MLP neurons of a small language model. Each row is named by its layer, matrix (down: output weights) and neuron, and shows model dimensions 0-191. Each number is 128 + 32 x the weight over its row's rms, rounded and kept within 0 to 255. Numbers have three digits each. A neuron's up and down rows have the sign that makes its largest values positive.
A block is one neuron, or neurons of one layer that tend to fire together. Before each block is what it responds to, as a language model described it from the Wikipedia text at the highest values.

Description: Mid-word subword pieces
L7.down92:148108099162186137114170122112134128102136135072176144129125156132129115073120180111114101146084103181119158072128156115102164151096158173054107163131104209137122071127110170187115055102105102112103136139113140116165137102096099136154153125098109120160196106159119157099197172059132134173126144107136097145083078111186127199098144121077136148156125147039134098132144145177103129155074133134145148094151139131085108165107102090112111092194140083113158146152131098111115122115126149102051132083147154096190129098113119155140102117145100181168080119175145160091181117168082115122
L7.down301:085150147173127172151111092092127131220129141105140149086112150176110138183164078093162139163132177125117161146144123115168099090026128162137145127146147099150103089133158089110134144184127087125100119081132080151089073129100072108123085172119123098121131092139118127101092145084114096165139100082111241135145127094162188141098130091087139132083130114127151094129148133115154089171164145091142155163134144085171130131111122110103181154142135182186112156112155115088157107174119116134172097117115136071123133199176052147163136133105194081093053144122112147100141102134124134117
L7.down305:065103166136094112142190190105153164165104091113057162148114168157111196112115193092124126147079128107131144147119151134143186120085094122154111144109108166179066115167127108137116128129152073154169145114155099107133090146142127138093092154116114137108150151109110113109165096108149069136183171142152084122149132078155129116145098105138174177130094082078100163153129129090166106112121058139163166096122156113107158067119168163073124094157075143145094076136081099128112101149119169109100095158140151106142083138101142032192111091089130165062089124189132108082072148130135145099
L7.down347:166159146084132127171209131028113116142084069096111122168147130152133145101097094111107125138100184152126141126201099121143119139109142092190147092131166149191131139120144169110139067136179127104164123151111145146127142116168117139114134137111094083089118118138124110106111197160149126081134158140136167092058108094145189101087079105136132163084105147097167115132139172175067113164132151141128202136187108183131110101106148164074126108185147204175129114142161135057146078100051161149111119104129129131111138084145156104123116116132131092042103139116127132143099151107174150092
L7.down395:118042111113139134133094100196154149176077163111063168110126120126098168158080096072112099165112145174132106159129146140155123104061182129129140141139101075186151135100147145117177176109141141100179151144124153084169153122127165111107105076106123171150201150137163106118115091145090197169106040105126166156151140131141208143108083106100149151174092151136181153130105156125126128153119148130107118129163135163156111152117092111084159101143128083090086136164131096132163183165116122110125061185041186098106147114133087112135139140102116124160103061118106102160149114101148087131
L7.down410:185132091160123151063166159143147085136127086138156134150155144137134165148146078115106175126136135124156095117101173127103087135053147181151149104210151147167076114126137103133099137100106085126120092096176103103064196126172141133125108184084124116088206099101152182088111092172091140075078138139121160060129069118122098139136142139107125120131097131145155130144154121160122156213073136131140154168091159104100151137108182191106134091100174184166077176072151155118110144165095099104121144152159118089155113111162135126153166127142198109121145091116111103101090163133164079097
L7.down462:066164119077171096145150104151151140099137095109159173114110139106123127177113214100041097151141144108146132169100179111121128107176145084152120130113093116166067132141133102103101165192158132159094112066124143099145077149144142125196109117133109116076112101171099108093159188093123145066125130129176120150100078090120102102095105080153105121161137134169130086135185130196133123152154101142150151122120103171096114105149158192120138152207129108205161160065165167140104169068166095082077154161123076137123116147133127174157134149145108107160138106131132130119104206160117108133
L7.down496:088083133170138126147123116131152101160164104140121144112136106106172052079152116160128169174100121081140114189111152129095098063080085183126111164117117083127112136190153122147107155145113144088150135157091084135134105114144087043165087125135087120117134175171119131132098084095151112127181172121193117107125178141109147138126212126124097072151110166147159144127099104135121119169118135163122183128078109086164083089156132130120128185094075123126074190156150130110092126120073135236093157123092105165168112150140096148135119158130086098147107107111041100120159181087146111125

Description: Mid-word vowel pieces
L7.down167:125113118147113172167129138146201120113137179148180124140138108105130164174107079076119107156040158164151154170128205119108143135086136176105206099107213137131095105180094167100110156148145120138164114095113117175178127082131146103098118151075147157105131148111110122078128126156126122155135126120075200124125102101135124090109109094092166102145113091112073054122144208057090134172104125126136144121136144091127101117159151159117084163139112049126109158167147119137137159112186114089153140115135142138143097106192135101122142125090091080143080160086121205111160103180113143095
L7.down355:113111102163094114091135071177157145114145134092164137099160097068182193168130070145074141129129135123118119138067122151153172086046117116111123129160120153125089164149132099132153184110071112177142164158195141083156120156137119113162166121078104181075116109141159123071109093148114129106095120103132119138164115161106123183181185141137146118141189152121148045114141152153148152117120170102110167166178153124124085171116090135111136145158085129144152138115129110101139093105112085120101132107078164115170161165133139127177149031056114092172089101075094146167103129159089086157
L7.down370:139103192093127131116105170161176116088079132149131098127113168071099101139175098097159148125149110139118125160162111095125108091083125130152104108141147208153121132146147071096144114164100186132105118074135108126074155074141140078131151128106107077118150084204170097135104118130134096162109076095151156145156157153142155053100168055087149159169093105040078148144134115123108087100172175101117132115150125102109099104081105100136166161114129140121155147184069156074178144125200127108149125043109097144160085165151163163178127186123171156127091106103145099133134158110127117130
L7.down389:134121111114117111153102064126092101136127171159078123092164082138101153116092180132167143152102161114058165118099108134145139110148066135108160117147195154111121171074113112165104127064131092135150152172096130119152118104070126131080153102190085099132150073122146099101109117180102146100167137200120074107190102132101103126123109102116096120142077158096099142113141124158077161123162101080129158133162166172162157170150083146096083166129157052177060120146128152146144124124102118089145085129071122148085162149088146127143133121096055212097176139083146074110145149126166144079
L7.down408:100132096179147177116143112150134101095146124112160095131185030056142125133166103121166123141106179175141163116138121166111126108145149082126102188134122074118087154114102155135164098170147107144093138146185149126159160127186129119095111097088138125154092138131158169051162146154209142095153164073122081100087143109105083130178154124180094144212075229170173169128091178136165130131093131131113157178143105124158156193110116126151098142165129105159141124125106114064109097121161121129169120162086110095151141141120107118121124101127147171172138120127185138083134112093155153081
L7.down420:130125178104118117139162110104091084160184113111145123171148084159130119171160141053172107148105150142128116170093069142177131146119044159113061087116112069126152102113109086113170197131148128167118134105092163151147096159090198157153172103182160119156124127109053166163123114133143123151161148110099128115137184099142138135149070124149130182119117109052086114138156129137104147152191127143166157154099119099155144100118122129048101125176184180154173097182137130105166130070108172117121166198155128162144134137184130115163152105111151165138113110108157150134173061102100158137
L7.down429:153128092185063155106134157111132065141079169123133123132117129110114128049091103097132158118094086134104169107105111139174146077122117109128091139161123072147122179111138109181099160176130149132194194141137136144105162100161136126188179148079099144129096127069100085119206118121117133153201074160152055166118124150082146103152172099158151099140101086092170103153106096158161138170131104063131142114149144092099181076129091089097127182116114101138113146081175113133130151082076140105176166171114086188168085151152122166132094116131154137149184103157097089144136122132095121115
L7.down479:115074134112124165087085113155114122150124153205125128118117137093104104144180103143108121115162206165134181155117127118128112148089104151114124129036162068098114187095069098141045122110128102126129141104122113105077189090145167158128157091176129117144081132133104111181148125125163210104139162150054158133140157168136154055095156096143096159126129133079115165164155070153114116097151156124136150084108087142079120085115099117143136120165101169146107127083149146183152120137127151130178145176149180046156126112106149163120130133135161168128154114169182131099110043138160155156

Description: Month name endings
L9.down39:140095093125142104191136119090082131141133163168186206124130183123054115162130122170123134216128149115174138093142122154130167120090138108119153135166122148093136050147145097150109132075192145134196144128118101159147130101103149124056174164100143107113131112127110191118105081078178166138127132126171143138136104122135159120101130149151109130154129114255142095146127136108065095097158106149105122133173151132161146096121077171106098151184141139106131114087099160119144158191135077166114142125083155171169125111102129131147138078109134189203147206140133104138141147170131126117
L9.down200:096173143122104113116151059156100120070135126145099148119134214133063120093131131139114138214118111133153131126139146104120178156115093146158065120136091133132079099192149116091131194131127158135181156120167173146129099138057114070134181116142134149112096098120175177148140170161144127074125097078139137107132130129147091121128163124189131133129158156234128090152158059127143153194131111145143109133103169186200085164173114132126147131141179166126128131132147094144081196106133050101084121134126116127156127112145171145103094101074109125138123140077135071127091147162119145169

Description: Split vowel i piece
L9.down17:155148128147121153109132118101160130162144093158094126189136145128146127142137231142165091111167164089093067125179162140109179099088132109123061113144097124180121137092084140141100154120101113117184097081127132089164111101120133148124129108151059141120100202133151135142134102080150189053120137129153120141113114077188124123112158115075095196099104131116141136146099117142088155175160137115180101111137130105183108109200122129087158181169170179132142180173062102055143137133141113162117098117142136076178153134137157159189175086174156126086168127137126084136119181150104101149
L9.down474:163147076117113123081134110110042134147076118122159095118141107054116162155144116136154125164159161147109140130145204108192132161133139100137174103146128126101159136063184196159132112139137180092147139042117151099102140152076098108162122128108121070136089105100163106133164139112176178061166173091131143091178106068177096160040207122102083149082154107165160112135135171137132076152067171120162121141155135071146172173135077122117162123147122121113121170134087154117073135115131127136144151123106129106161127122110125141170129112119151127141124116142067138148081120098171183120

Description: Mid-word fragments like "position"
L5.down73:120096106093130149146103109165161116133151122132115093101113114119130110156150117163144094193104060134116127139111108178165071070154132137147081167129126089156108114106120177124171135094081069077070162128140118122156083119081103150145174114083078148134088093108155158119095105125131146189109182146111157185107121094131155147199149070151119080164156125239148151163143101146177133111115131185154183088153114066100113097068158110140150182096131121129102128099135168136114180103070106122161137156142141194091170170128108136095095128091141055124120055161098126150116101147121158113
L5.down84:082105123155104086181114139112135164136097084140128164158105173159108123107116192131129177149131059148173094136070132110146102112106174162154132180127121210156114120107119085109167101133119068067092143197125137079165143117115134108119141127145136097144139151124168099117123119105085113126127114060141127097154142124137131166125070190204173069113134103148228111122117144100111088128118152118153165142168123107112159145142154134107169183148163096139131135109171140113131198108149129113117137093162114098138145160138123111147110176118103076126000133159141162123116212125109075084
L5.down122:128168069132161178147178163105136170159125043139105197158183122140081164132104130136108191085142153132161160154121170134139157113113115145052073155099094157129119110099133102126070135148123129129141116134113156097152182110149125130160130102119147122109131160101118144131114141128079203116150155098160124133131132128178201167095111121178174086129165092131128030102092120134242185111198160127118060052145137101121120135114147127115142166121160159159104155089126153135149126089096101082132106083086118139140133161158162116177141170108137170169126109104108150153141172100123174098
L5.down213:147125131138172156157143112142161087064129118159142078124114114122120093162164148097122138121070086106093093174147102113107098141067088128163113143148134148182162110123114103122170152124157108096135052107159167096112095160070134110130094109152181122110227197162122093138126117114118136115134039116210134125093160117114237121109061112124132105140186095110137104106132177133056154137138087171134126116093121141128158169150133143066089155144144156151114094149092074118140132086100107073100130141109074135121165073136088122176112103114107104128082124095097130137147081108123129203

Description: Mid-word month fragments
L5.down62:136097142112175117118116183135166146117171101173145110159144155096147114141136156155148119119145092073141133137141095116154160144234096120123141114150099117128126111149168104166142035179136192123124095103104157138117122135156132108162151131164125124090071164099099109149142102136094140097139098165186093057117117114147116145134055159108130105160117168062130119080094123152214132123158093231188151104131142120133108133136151164103124119150110135130112136169127141194126180164051062118055076115111135070154104156096170101096126121121174120067118100142130130084156167126173136094
L5.down80:148068146184091135153136097104128107122104094099168105139116170071120055154136127131163095086061169081166095075207132089156115105122165120130135149108100104092118162123099158107129176105150119149128122105180104096143126137110152110068172095141133122168138083151135147178141131138085166136142153135089099104126123110108121149132072029171092091148105141107106164128146124135123141117125098171170183108125110231088106149084126158129117085072110150132131113077101130092113112088119088179092111116165130147177139096179152092132111133077030172111081148089140130109122140098121151059
L5.down228:193135101143116141112130152098111135133095152120105133142106119125085138132139149124132157102123183111169137092177149158141131162141163101197096133151120128125157124139156144135108144177079100039089162140128093126173177129146097134162094142150120114182116153096031137138099097129089145174097088105098137076129111128094097107129098172127156112104143083092120138067084072101087089074128119128145172109141090146149140199136132118122174065100116070107114127163157120106140100141121143096083127061093165131189209129109124116130097134192170132090151134096099206073199157136068116069
L5.down424:109119123120096063090139175046148144195135134129130184127078109103115136173112141156111107105077122096127156096135157143128125153105104097101044100130107166127163119180156092167139142100153144166149090081083112102115172151149088106190147122116139134152153119082185110107112125091154211133137113138138132133109146142088136160134178102132148058116170129125189137167132126082155126155081060156171143088171111145145131136080103092159086082193183187057111154140080134172161109104062099191119099135094128152152094115098194125159115114173141143136170103115131103089166112130133152134